Weights of a small GPT-style language model, trained from scratch on English Wikipedia: rotary positions.
MLP neurons of a small language model. Each row is named by its layer, matrix (gate and up: input weights; down: output weights) and neuron, and shows model dimensions 0-127. Each number is 50 + 10 x the weight over its row's rms, rounded and kept within 0 to 99. A neuron's up and down rows have the sign that makes its largest values positive.
Before each neuron's rows, "fires before" lists the tokens most often just after its 100 highest values on Wikipedia text that the model never trained on; "fires on" lists the tokens most often at its 100 highest values on Wikipedia text that the model never trained on.

fires before: "ri", "r", "y", "n", "ry", "l"
fires on: "t", "ust", "B", "ter", "b"
L2.gate165:51 49 56 43 42 58 37 45 41 51 61 49 60 57 56 45 44 70 37 57 50 57 63 56 49 51 47 36 56 55 70 55 48 50 45 54 52 57 44 55 58 45 57 55 62 33 53 32 61 40 68 51 56 53 40 45 58 52 51 55 54 59 47 55 56 54 59 51 44 59 36 42 35 44 44 53 51 73 36 46 31 53 50 32 39 57 48 65 68 57 39 68 60 60 56 45 26 46 36 71 51 39 44 55 42 57 43 42 42 41 63 66 69 50 62 64 52 40 46 47 47 51 54 47 68 38 40 54
L2.up165:63 40 43 62 52 58 62 53 31 51 55 41 60 54 49 44 44 55 49 73 38 59 51 42 44 40 43 64 37 45 53 53 62 42 48 42 45 45 53 52 68 54 39 55 33 43 60 39 46 50 57 30 57 60 49 68 54 43 48 48 64 53 43 50 53 49 46 46 55 67 36 34 45 54 65 57 42 54 49 52 51 54 48 48 55 44 57 42 58 38 37 48 68 58 58 61 64 40 54 58 63 55 67 33 33 35 60 58 36 48 54 55 39 70 62 48 46 48 70 60 52 47 50 46 53 57 49 55
L2.down165:52 41 42 66 33 61 68 60 23 56 35 44 57 44 43 44 59 64 49 49 62 41 57 31 43 65 48 51 63 47 49 52 72 59 66 31 54 45 50 49 46 48 56 68 42 37 67 45 58 52 38 52 53 45 57 77 58 52 52 42 71 52 39 42 47 59 45 34 49 50 49 48 46 48 50 56 50 56 40 29 44 61 38 47 62 44 42 45 54 45 52 57 58 54 41 29 44 49 59 60 55 62 43 34 54 58 58 57 43 44 45 31 39 48 51 54 54 64 54 50 52 42 56 49 48 66 50 42

fires before: "ar", "ic", "ation", "is", "ac", "u"
fires on: "l", "ul", "t", "es", "e"
L2.gate161:53 32 47 50 31 54 38 61 49 56 33 56 41 63 31 45 63 66 52 34 47 56 46 34 44 28 35 40 51 46 37 58 37 57 45 50 45 57 50 46 49 41 37 46 56 42 59 25 50 43 37 53 49 39 40 57 46 49 38 38 48 62 39 48 50 54 47 46 64 51 58 57 57 67 46 49 66 47 60 56 44 51 38 29 52 72 43 62 66 39 57 58 57 66 63 55 41 64 51 44 43 40 50 58 57 45 42 63 56 43 60 56 49 52 68 61 48 50 45 61 43 47 48 53 48 45 49 44
L2.up161:76 50 39 49 38 24 56 53 57 53 55 56 52 40 52 54 43 40 39 40 43 51 57 57 55 65 48 59 42 54 43 51 40 43 51 47 39 47 61 49 51 37 44 37 34 59 44 45 42 55 53 51 62 50 43 65 55 43 48 66 53 44 62 74 44 32 47 66 48 48 44 63 43 62 35 41 52 38 40 52 55 50 62 57 50 45 48 36 56 65 49 34 38 30 57 50 49 58 49 70 37 34 45 61 55 42 69 60 40 48 47 48 48 42 40 54 56 36 61 34 38 54 32 54 52 42 40 61
L2.down161:47 43 40 50 66 64 61 36 69 40 55 47 57 40 57 39 63 53 61 35 70 52 50 54 55 42 52 35 60 65 61 58 44 50 45 74 46 59 40 60 33 51 46 54 47 45 62 32 65 31 34 55 65 51 73 45 46 42 30 55 48 50 54 56 56 40 38 49 62 24 52 40 62 45 43 53 38 58 52 45 59 45 49 45 53 64 47 53 38 56 50 54 50 51 45 28 37 71 48 57 36 66 60 49 62 42 38 44 44 48 60 46 38 53 59 61 53 47 46 70 57 63 50 41 48 46 42 40

fires before: "it", "en", "t", "m", "ent"
fires on: "r", "er", "i", "os"
L5.gate65:44 40 63 45 54 47 42 47 44 37 63 47 39 43 58 58 49 54 53 78 53 50 42 55 52 47 44 48 45 69 41 63 33 61 58 67 53 53 40 41 51 58 61 57 54 55 53 41 54 48 50 67 54 48 27 49 39 42 50 52 52 53 48 48 49 51 55 47 43 67 46 53 41 60 70 24 41 48 34 58 38 50 43 61 51 54 66 54 59 53 46 72 54 52 50 38 50 55 46 56 49 44 63 68 46 58 48 41 62 48 38 65 51 51 60 55 57 47 59 51 56 58 65 44 38 42 49 50
L5.up65:49 37 46 56 45 60 34 56 39 50 52 33 52 52 62 49 46 58 35 45 55 74 51 57 51 50 41 39 47 56 60 47 47 44 40 30 43 59 39 38 60 39 55 58 51 56 52 59 44 51 40 45 54 37 42 57 57 54 45 55 27 57 74 69 34 44 51 68 32 52 45 22 52 61 50 57 43 52 46 58 51 30 32 42 47 55 32 55 43 54 45 47 70 48 69 55 64 35 49 61 32 68 36 40 51 61 35 50 59 34 60 52 24 36 48 67 55 65 56 65 52 50 39 52 36 56 50 45
L5.down65:42 61 52 69 41 37 39 28 52 66 74 35 20 47 45 56 45 57 52 63 58 59 36 62 79 43 41 42 51 52 60 64 49 38 46 50 57 36 57 46 46 46 42 57 51 47 51 36 53 63 47 38 55 51 44 61 53 55 44 46 53 60 59 44 59 55 54 42 42 48 48 44 39 53 67 59 52 62 51 51 54 42 36 37 52 70 66 46 47 45 50 62 47 49 44 68 52 47 59 38 42 51 49 65 58 50 60 42 45 36 58 51 40 52 58 54 62 63 54 53 61 48 52 50 52 46 35 49

fires before: "g", "s", "c", "er", "v", "t"
fires on: "en", "ate", "oun", "ur"
L4.gate130:42 55 54 51 43 49 61 58 40 65 43 57 53 49 43 63 42 46 47 36 63 46 36 57 45 68 58 63 53 44 55 45 55 50 53 57 48 62 70 42 35 49 53 60 44 62 53 31 42 36 55 34 37 31 59 44 65 59 16 45 53 39 44 45 37 53 44 51 47 49 56 37 54 61 52 49 49 71 34 38 54 46 67 65 57 39 62 72 48 39 35 68 51 53 58 45 38 48 42 50 49 54 43 38 50 27 41 56 46 68 45 49 65 42 37 57 53 34 52 79 55 53 28 35 62 58 44 62
L4.up130:59 58 68 44 58 62 61 30 37 62 59 58 50 72 54 47 55 43 47 63 43 62 34 56 27 58 43 53 48 27 32 52 50 50 50 40 52 49 59 46 65 56 49 67 60 30 69 49 53 52 33 54 57 41 51 32 57 57 62 44 52 37 35 62 47 43 39 53 52 62 43 53 58 52 49 54 46 57 44 61 44 48 49 51 60 48 53 63 54 36 51 41 48 59 68 58 54 47 40 51 54 29 57 43 57 58 49 52 42 61 58 80 61 36 41 41 37 35 50 53 47 55 54 51 61 63 42 48
L4.down130:35 38 56 30 42 58 56 41 59 72 37 49 46 49 40 55 40 57 52 58 64 57 39 51 36 66 41 50 63 47 47 42 82 63 51 47 52 33 43 21 63 48 75 57 66 39 46 49 58 42 44 41 40 47 61 50 47 50 57 49 33 46 51 40 51 55 54 47 57 71 50 41 52 48 41 50 54 66 59 61 30 62 51 65 42 63 47 50 53 56 38 63 47 50 59 54 52 37 65 51 77 58 40 58 32 44 48 39 36 55 43 36 47 62 47 61 57 57 47 63 43 51 51 32 49 57 35 74

fires before: "ter", "c", "ric", "ad", "qu", "ro"
fires on: "f", "c"
L4.gate403:71 38 54 48 43 45 50 54 41 44 63 36 53 34 53 50 49 22 38 55 44 64 46 69 48 29 56 46 67 37 39 51 65 64 64 50 55 62 51 44 49 40 64 44 50 43 64 44 55 40 58 46 61 46 72 63 49 73 51 41 59 33 51 61 53 49 41 34 38 45 58 47 49 43 55 46 58 37 33 54 37 68 54 51 51 60 41 45 53 55 55 46 86 60 56 47 56 36 59 47 54 65 53 43 47 48 69 58 55 62 47 67 57 52 61 42 51 57 71 54 55 47 19 55 50 53 44 61
L4.up403:55 59 76 34 50 52 42 54 64 34 41 52 55 66 40 48 48 59 50 57 61 45 44 30 58 42 58 33 59 47 60 49 49 54 54 56 51 54 34 29 44 69 37 57 30 43 40 31 52 50 75 42 52 41 37 49 65 66 46 49 21 36 53 43 46 44 39 49 56 53 57 53 55 44 54 40 51 67 38 61 45 50 55 37 43 54 59 45 58 60 42 59 49 58 51 57 47 41 56 52 57 54 47 42 41 53 53 47 43 53 40 67 39 49 55 45 41 55 40 64 33 40 36 36 39 68 59 39
L4.down403:63 52 54 61 45 46 47 52 36 31 46 48 50 58 46 46 54 36 56 62 55 57 37 59 42 71 37 44 65 51 61 40 56 41 59 53 33 41 36 33 58 53 54 46 48 38 41 29 70 50 50 48 60 74 27 59 54 48 45 56 55 43 64 53 56 47 40 64 40 47 58 52 37 50 48 53 47 59 42 39 55 69 55 48 57 55 35 32 39 66 62 62 51 56 50 52 59 37 41 40 41 69 70 72 36 50 47 37 43 51 49 53 47 40 49 57 48 42 57 58 37 56 29 44 56 40 33 52

fires before: "ard", "ri", "r", "x", "ry"
fires on: "ust", "w", "le", "t", "ut"
L5.gate98:50 56 41 43 39 65 46 53 66 37 35 51 37 48 53 52 27 41 50 53 40 68 54 37 54 39 54 39 51 61 49 52 71 55 55 49 50 45 36 51 64 65 52 43 59 49 39 44 55 47 48 54 59 54 56 37 50 61 41 49 53 53 51 55 60 42 43 34 45 42 51 52 43 38 50 59 48 59 43 39 51 38 46 41 36 45 36 52 48 46 33 69 53 61 57 52 31 46 55 49 35 50 55 34 44 76 54 47 65 44 42 37 35 39 56 39 55 57 51 69 53 57 48 38 60 41 50 61
L5.up98:51 48 56 67 52 55 63 52 44 52 44 40 43 59 38 54 61 42 52 48 32 61 47 41 58 44 68 52 55 59 43 40 54 57 54 42 33 59 52 49 31 37 49 42 37 34 46 42 53 31 31 56 51 56 39 57 51 29 68 49 49 50 32 52 65 55 51 46 56 23 34 36 60 60 47 57 36 34 66 39 56 30 57 39 55 36 50 44 46 52 40 48 46 60 41 55 46 60 59 58 30 41 58 58 41 45 53 50 57 60 61 58 45 55 73 28 37 72 59 52 45 41 39 43 61 40 40 56
L5.down98:50 53 57 71 30 66 44 54 30 38 49 69 34 51 53 50 50 40 65 50 66 59 36 63 58 60 36 56 58 47 55 50 38 50 47 61 50 41 49 42 46 63 63 53 42 45 42 39 58 37 52 56 45 53 37 63 55 50 35 45 45 37 74 42 43 48 49 47 19 37 48 53 47 47 48 69 44 60 31 63 47 64 44 32 48 56 38 57 59 57 47 41 51 52 52 63 64 54 67 47 57 48 77 43 40 62 53 55 50 36 48 63 39 42 52 49 50 55 56 55 66 56 36 45 55 42 47 42

fires before: "d", "f", "v", "g"
fires on: "ro", " pro"
L3.gate159:63 27 66 52 51 47 61 54 44 59 48 58 40 60 29 34 52 53 48 62 61 51 64 55 42 60 57 53 41 51 34 48 60 38 33 52 46 36 57 57 30 31 39 66 59 53 59 43 53 40 45 29 42 52 52 54 36 35 51 52 45 58 40 48 33 49 53 52 33 47 47 46 43 57 37 65 60 56 54 51 48 59 61 53 39 45 61 61 59 47 62 47 47 43 58 43 58 77 57 60 44 62 63 56 44 50 47 50 47 51 54 53 57 53 64 60 54 42 38 58 55 43 63 51 69 58 45 61
L3.up159:55 38 52 49 41 42 51 34 56 63 55 80 50 53 42 52 34 48 54 38 55 52 42 70 27 60 48 58 52 48 45 56 46 44 47 24 68 47 64 54 52 58 40 45 41 44 49 47 52 52 64 34 56 62 50 33 33 68 33 59 55 59 55 74 54 41 59 33 53 50 45 52 51 50 46 50 41 52 55 54 60 59 47 57 37 64 54 41 61 27 55 57 36 51 64 45 60 56 41 54 44 48 41 72 55 57 52 64 59 51 33 56 42 40 66 66 58 44 44 43 65 39 52 33 48 41 48 39
L3.down159:48 34 44 65 55 67 59 55 59 59 47 55 62 40 53 37 50 65 19 66 50 47 44 62 72 67 48 63 46 62 77 53 56 48 43 71 69 43 49 45 48 41 51 56 65 32 42 55 39 46 75 50 49 46 45 48 29 56 58 48 38 49 45 45 42 70 59 45 53 52 55 39 44 42 53 52 55 46 38 49 50 53 54 41 37 34 53 68 49 40 47 47 62 55 50 43 58 36 60 45 54 52 35 53 57 51 59 41 44 60 27 57 36 50 43 57 57 52 40 49 39 40 55 53 40 41 44 50

fires before: "-", "\n", " ", "A", "\""
fires on: "\n"
L5.gate134:64 54 42 16 53 45 51 59 54 59 41 38 62 67 48 60 43 64 56 42 55 44 41 48 37 60 64 44 39 48 36 49 42 48 50 43 54 40 58 44 51 60 71 29 74 51 42 61 46 39 53 48 64 33 52 57 45 50 47 59 49 58 40 64 52 47 61 44 54 62 47 57 40 58 60 40 62 42 43 78 59 32 42 55 41 53 54 46 77 52 55 37 60 69 51 45 57 49 54 43 38 64 35 47 44 54 58 25 24 51 56 51 48 41 56 52 39 40 44 48 48 64 43 46 51 52 37 34
L5.up134:69 50 21 23 47 52 50 70 53 69 49 58 66 82 55 47 47 53 23 47 52 47 46 40 38 45 46 52 42 46 48 32 48 50 56 65 58 57 47 56 50 50 56 47 63 46 46 39 60 49 62 43 50 48 56 57 47 40 41 32 69 53 41 68 60 45 62 60 49 69 45 56 37 50 56 54 58 34 48 59 57 49 51 49 62 57 60 55 58 52 51 46 50 61 49 46 57 36 28 55 48 57 64 49 58 44 61 46 43 51 43 53 42 54 75 54 45 50 51 52 49 32 21 41 51 70 56 53
L5.down134:42 76 43 79 53 44 35 60 52 33 34 53 52 56 46 45 38 56 52 51 53 43 59 45 56 43 57 59 52 38 65 60 37 37 62 59 43 44 45 35 54 56 48 53 54 59 62 40 55 49 44 42 54 49 52 58 68 42 45 60 46 48 45 59 56 41 49 72 49 44 60 57 36 63 49 42 40 42 53 71 68 56 55 65 39 62 71 62 39 43 43 38 51 51 47 60 46 36 36 50 56 58 14 31 47 45 61 55 51 53 50 40 50 38 61 64 25 59 55 67 46 46 38 49 71 57 64 41

fires before: "7", "0", "6", "5", "9", "3"
fires on: "7", "8", "6", "5", "2", "4"
L3.gate422:74 40 41 49 48 56 52 48 36 44 44 45 69 71 51 60 55 48 46 50 40 55 38 21 53 48 42 37 51 49 42 60 49 67 58 63 53 68 46 43 51 63 52 60 48 45 19 54 56 56 69 38 48 61 47 44 63 49 52 67 57 29 45 44 45 44 47 43 56 63 61 60 74 47 43 54 49 44 56 47 38 61 51 57 55 56 45 56 38 62 50 58 56 50 68 35 53 43 59 48 32 47 52 43 49 54 39 61 56 51 56 60 56 62 62 41 59 50 53 44 48 45 41 43 28 41 32 39
L3.up422:49 70 50 38 51 52 37 58 36 44 46 56 47 56 67 58 52 42 47 33 59 39 50 29 35 49 36 51 28 55 44 27 60 62 53 62 48 66 50 66 54 55 43 65 47 52 48 28 56 46 33 52 68 67 54 60 45 39 51 49 45 32 42 40 39 62 45 42 57 54 72 67 38 44 42 39 28 66 46 55 55 59 45 46 66 33 44 49 56 48 48 54 40 47 59 41 45 48 55 56 44 44 49 39 32 53 42 47 60 65 37 61 71 65 65 40 59 59 69 36 54 54 48 45 25 56 41 53
L3.down422:44 60 36 82 56 56 40 45 60 54 45 36 49 70 69 31 52 39 38 37 53 64 42 44 42 59 51 54 58 55 44 44 49 40 42 61 56 68 57 50 41 52 50 51 42 44 55 43 58 50 38 54 63 48 41 55 41 46 56 58 48 37 51 46 39 44 49 49 57 60 55 35 54 40 49 21 45 52 56 55 52 40 47 46 54 48 46 63 61 50 22 49 50 51 64 49 46 48 35 57 60 38 41 47 31 51 46 45 45 56 45 57 45 66 35 44 54 46 49 40 48 41 58 56 38 57 44 40

fires before: "en", "g", "t", "at", "e"
fires on: "re", "ound", "i", "ine", "ell"
L3.gate84:48 50 50 66 58 57 54 52 33 62 50 68 69 34 42 37 48 46 70 52 47 27 40 36 55 42 44 42 39 42 51 68 50 44 46 61 60 51 37 39 57 52 51 54 54 43 67 50 52 45 55 62 47 65 46 57 42 64 47 53 39 72 66 47 57 53 49 61 35 70 48 58 54 50 58 44 66 49 42 62 48 54 56 48 59 45 28 55 37 47 52 53 34 55 57 33 58 62 41 47 50 58 42 35 32 49 53 50 53 28 63 47 44 50 44 48 79 58 46 44 47 42 54 26 41 67 37 44
L3.up84:57 58 57 32 43 45 23 59 41 42 43 70 66 44 41 60 50 54 62 48 42 54 42 46 49 63 41 63 48 54 49 49 36 42 53 55 66 40 26 51 40 46 56 54 65 31 67 60 58 50 48 67 37 31 50 59 54 63 53 50 59 32 48 55 44 60 62 44 45 50 38 44 35 43 42 49 50 51 47 39 50 57 63 33 70 33 29 68 42 57 39 56 69 63 66 32 41 39 46 53 43 53 32 39 73 46 59 54 50 49 60 49 54 37 38 60 69 62 43 42 53 44 55 54 36 57 38 54
L3.down84:44 52 44 53 53 49 44 37 50 49 54 56 56 32 41 44 56 36 48 62 44 45 41 58 58 52 36 54 46 47 63 56 53 34 56 38 43 39 37 46 45 52 65 45 47 40 56 54 59 51 44 41 60 44 56 69 44 52 68 37 45 59 30 42 54 50 57 35 50 30 42 47 50 46 58 55 39 80 39 62 53 43 52 65 51 50 45 54 46 47 52 70 39 46 63 57 46 36 62 48 51 52 44 54 40 31 65 42 48 55 64 45 49 41 42 51 62 47 31 41 56 52 58 52 41 42 46 64

fires before: "y", "ic", "ar", "ation", "it", "s"
fires on: "h", "ul", "art", "ol", "al", "n"
L4.gate36:58 48 47 52 43 44 42 70 62 53 46 42 40 58 42 62 63 54 68 39 49 36 45 58 53 66 53 40 49 34 38 63 50 51 43 53 78 67 63 50 52 74 56 50 65 36 65 47 44 57 37 27 51 59 64 46 40 61 29 55 52 41 55 68 39 56 42 51 45 56 46 49 64 42 45 54 44 38 54 49 52 52 49 48 49 40 38 58 62 65 47 52 48 66 67 55 56 58 51 57 45 42 47 48 46 49 68 66 65 36 63 49 43 50 56 52 36 35 64 61 33 58 70 60 45 53 39 41
L4.up36:58 52 61 46 40 64 56 41 56 54 57 42 54 56 60 35 52 61 64 41 36 62 39 50 48 39 54 60 67 58 46 53 52 51 58 44 41 44 36 53 28 61 53 66 44 52 49 49 62 42 50 69 62 36 38 46 46 46 58 55 57 41 52 62 49 43 59 46 46 65 70 35 51 67 40 29 60 44 57 55 56 60 62 40 46 56 36 54 48 57 35 64 48 33 61 52 34 49 35 49 65 52 67 60 45 43 61 60 53 45 66 76 46 48 41 24 54 40 22 52 48 43 58 52 51 45 49 38
L4.down36:52 27 54 62 45 57 42 63 52 43 57 77 46 41 46 62 54 49 55 45 48 47 50 42 59 45 51 51 48 51 43 70 64 49 54 37 62 58 54 54 50 52 49 64 50 38 70 35 64 48 43 53 58 39 46 55 32 57 48 32 40 41 50 50 47 42 39 50 57 32 51 42 51 60 42 52 45 45 61 56 31 52 22 53 66 64 51 40 60 51 28 54 47 50 52 33 41 46 50 45 55 50 75 56 42 51 55 62 58 32 41 70 51 59 48 58 47 46 44 52 57 52 55 56 36 50 37 48

fires before: "\n", " "
fires on: "===", "==", " |"
L3.gate185:42 52 34 45 38 42 62 66 60 39 36 38 67 80 37 44 34 44 19 46 64 55 48 55 39 29 46 56 49 57 44 49 38 65 54 55 50 53 45 57 55 61 63 46 49 52 34 52 42 45 71 29 52 44 43 63 66 48 42 49 62 50 67 42 60 50 56 47 45 42 45 50 45 50 50 48 50 46 30 68 39 53 48 63 49 59 61 59 61 42 35 44 57 48 37 25 60 38 17 53 54 40 59 50 51 64 49 52 47 55 46 56 58 42 55 52 58 31 41 44 41 40 43 40 41 44 47 66
L3.up185:54 57 56 35 50 67 34 52 51 32 29 50 60 70 41 43 40 38 38 44 52 47 57 47 32 35 48 51 52 43 47 56 40 64 49 41 42 61 39 50 65 60 78 36 56 58 38 46 44 53 55 28 69 51 36 59 49 44 43 45 50 34 44 60 55 50 51 44 54 53 44 57 46 48 49 35 60 41 48 60 48 42 55 44 34 68 58 60 68 44 52 51 63 50 39 21 49 46 32 49 58 56 59 53 38 63 60 47 43 34 58 53 51 32 48 55 50 45 58 55 38 52 39 40 34 52 40 54
L3.down185:37 56 46 76 67 44 32 66 49 33 32 41 57 59 55 60 37 60 43 39 64 60 66 63 33 51 44 59 46 21 57 39 35 47 44 45 69 55 51 32 42 72 59 56 60 63 39 51 59 44 43 52 70 47 52 59 52 42 39 52 66 37 54 39 61 42 47 53 41 35 43 50 48 60 57 66 46 38 40 69 55 55 38 52 41 58 42 40 69 50 45 29 34 35 46 34 45 56 46 53 57 51 66 47 34 55 52 42 42 48 40 42 61 35 60 49 44 56 52 45 39 52 46 44 39 45 44 51

fires before: "en", "ent", "ing", "t", "ts", "0"
fires on: "er", "ist", ":", "ul", "all"
L5.gate297:33 30 43 40 49 45 45 51 32 31 54 33 59 65 67 55 49 42 38 55 50 55 57 60 58 59 48 41 46 43 59 58 42 51 54 51 41 51 50 46 56 25 32 69 53 35 38 49 48 24 60 57 41 45 52 44 36 56 46 74 50 52 50 30 54 56 52 62 46 44 64 59 47 52 41 59 50 49 48 39 47 34 53 48 49 48 45 46 47 54 47 54 64 59 56 33 76 29 40 68 48 45 30 56 37 51 51 45 52 39 64 45 53 38 57 61 62 35 60 66 53 33 54 58 48 60 54 66
L5.up297:45 55 65 49 52 46 71 41 48 46 63 37 45 65 52 48 65 64 59 52 60 56 52 45 44 51 19 53 45 33 64 63 53 52 39 44 47 49 44 59 59 60 35 64 36 48 50 55 41 20 44 47 40 50 47 42 54 40 54 72 34 37 53 42 63 51 22 43 51 46 46 48 40 60 66 59 39 45 51 69 50 48 50 54 54 50 50 55 28 58 62 24 57 40 63 46 71 38 46 54 53 55 68 39 59 62 51 46 47 38 47 56 56 53 49 44 68 54 44 48 36 58 59 54 62 67 66 41
L5.down297:47 45 39 45 44 40 32 47 51 43 51 47 28 53 45 59 57 53 41 50 57 49 56 72 51 57 55 66 55 40 91 32 46 67 46 44 44 51 54 39 35 65 61 53 45 28 47 50 47 40 52 42 42 40 55 42 46 56 51 38 60 54 43 56 71 56 59 45 34 43 62 55 51 37 51 46 62 52 29 53 48 53 60 58 52 57 54 45 62 61 48 64 47 50 48 58 45 60 38 60 55 53 45 66 55 41 48 40 39 56 58 53 41 59 65 64 59 47 64 57 51 42 36 51 49 45 63 49

fires before: "\n"
fires on: "===", "=="
L4.gate91:51 59 43 46 35 47 51 56 46 52 54 11 75 66 51 47 54 34 44 50 54 49 51 45 36 34 52 62 34 39 60 50 47 54 57 51 46 37 72 44 53 49 61 56 50 40 45 68 67 58 60 51 58 41 30 59 47 43 50 60 63 53 55 45 56 54 46 44 50 56 50 56 45 66 48 42 58 49 57 45 38 40 51 47 42 71 52 55 44 46 44 30 58 51 51 17 45 45 29 55 47 38 58 48 71 65 52 38 54 35 47 32 52 56 60 63 49 20 67 38 48 42 56 39 58 62 58 38
L4.up91:43 64 49 47 41 49 42 52 37 38 63 36 57 59 49 42 51 45 64 57 55 49 59 41 48 49 56 25 63 53 52 51 53 45 54 50 65 39 45 51 62 50 42 43 45 54 56 46 45 55 47 38 62 57 38 55 35 49 24 43 36 28 62 50 36 60 47 29 44 37 65 49 40 52 62 67 51 47 55 53 45 59 51 53 47 43 36 39 43 48 40 43 54 58 40 58 52 44 38 59 52 63 79 53 68 54 39 49 39 62 56 40 59 36 39 57 65 34 52 53 54 40 42 40 64 63 46 73
L4.down91:52 67 42 56 43 44 34 47 56 41 40 42 61 50 50 57 35 43 44 51 44 30 57 72 60 42 51 58 27 52 43 57 41 65 48 38 57 47 53 53 37 58 64 68 41 52 45 52 58 61 61 53 46 57 46 60 60 48 42 60 77 60 41 63 52 63 64 42 45 72 61 63 47 41 41 43 67 54 47 41 49 69 56 49 43 68 57 50 51 56 54 27 44 66 56 51 45 53 60 49 56 58 64 43 52 63 33 56 42 45 61 48 41 57 51 76 55 45 59 37 45 54 51 58 58 58 54 53

fires before: "ri", "0", "N", "5", "7", "r"
fires on: "ust", "5", "4", "B", "7", "3"
L2.gate112:66 44 27 49 26 59 30 48 60 51 59 51 70 63 46 51 54 50 44 67 60 38 40 55 71 33 53 41 47 57 63 44 46 63 33 50 47 68 53 53 45 60 55 58 43 38 54 46 64 75 56 47 38 51 49 49 58 53 39 63 44 46 46 46 49 34 62 40 55 46 35 38 53 59 42 49 55 51 52 47 36 49 46 55 38 35 41 68 61 30 40 61 45 55 58 36 45 47 48 45 46 55 62 28 50 41 54 57 53 56 66 76 68 49 51 47 37 44 48 62 58 43 41 54 39 64 48 52
L2.up112:56 52 28 45 42 56 46 32 40 35 65 44 52 46 60 49 40 65 51 51 69 49 41 44 51 48 51 33 48 44 50 46 42 67 40 50 47 63 45 66 59 53 61 49 47 40 47 37 53 63 57 44 44 42 46 74 59 53 57 60 44 35 40 56 52 31 60 47 48 54 61 49 52 45 58 66 48 59 50 48 55 51 51 35 62 57 46 48 67 48 51 51 37 46 54 25 53 48 47 47 50 56 54 49 46 59 38 50 35 67 59 53 60 55 66 47 30 64 57 63 35 42 39 59 59 72 36 52
L2.down112:48 59 54 57 54 46 48 60 44 60 32 37 50 44 27 62 40 49 72 50 32 45 63 35 38 50 52 35 58 58 65 53 50 54 49 60 48 61 43 59 69 45 56 27 28 49 35 33 31 40 48 46 52 59 42 54 48 50 63 55 43 43 30 48 45 46 47 51 48 61 49 52 65 45 54 38 45 40 44 52 50 61 50 37 68 51 47 46 44 43 50 46 40 40 68 66 58 34 50 48 57 61 40 35 45 61 56 32 45 37 35 45 49 67 60 76 48 46 57 39 56 43 51 50 57 43 51 56

fires before: "\n", "m", "l", " "
fires on: "===", "\n", "s", "y"
L3.gate43:47 44 25 55 32 58 54 49 25 64 48 43 58 48 32 50 42 57 32 52 46 42 51 47 34 36 41 53 39 48 50 60 37 61 40 42 44 53 56 40 72 50 54 62 59 50 42 41 49 64 48 35 63 29 27 73 55 64 61 56 59 52 50 55 45 33 50 53 47 45 60 64 49 61 40 52 56 53 60 70 49 62 49 56 39 56 58 56 51 49 32 39 55 53 53 39 45 51 54 49 55 51 79 52 72 48 54 47 45 46 67 36 50 49 61 51 49 55 37 47 41 46 35 54 44 66 54 49
L3.up43:30 45 42 61 70 60 65 48 50 44 33 36 59 53 60 38 45 67 54 45 32 62 44 53 47 45 63 40 51 39 27 49 32 51 47 56 46 40 50 48 64 47 50 49 65 57 24 45 57 55 54 48 55 54 37 57 65 55 52 43 43 45 37 67 45 53 43 51 49 63 55 44 49 40 50 44 71 45 47 50 48 51 52 44 57 63 62 66 49 59 39 42 48 53 38 43 60 46 60 46 56 60 70 38 57 53 60 31 52 61 44 55 44 31 73 48 59 52 45 50 52 52 37 47 42 59 60 64
L3.down43:56 64 53 76 62 49 55 49 62 48 51 28 40 55 63 59 44 47 46 51 63 45 64 46 56 48 50 66 59 46 56 50 53 58 52 53 60 49 61 51 48 51 58 44 61 60 52 36 38 35 40 43 36 47 59 61 58 58 55 71 59 48 50 53 60 60 65 47 45 44 66 48 46 62 56 64 61 37 46 63 41 59 45 53 48 35 27 49 47 42 50 49 42 56 41 33 52 50 55 58 51 32 52 67 63 64 39 49 45 50 46 63 62 45 64 35 58 40 46 54 52 49 38 45 31 70 52 55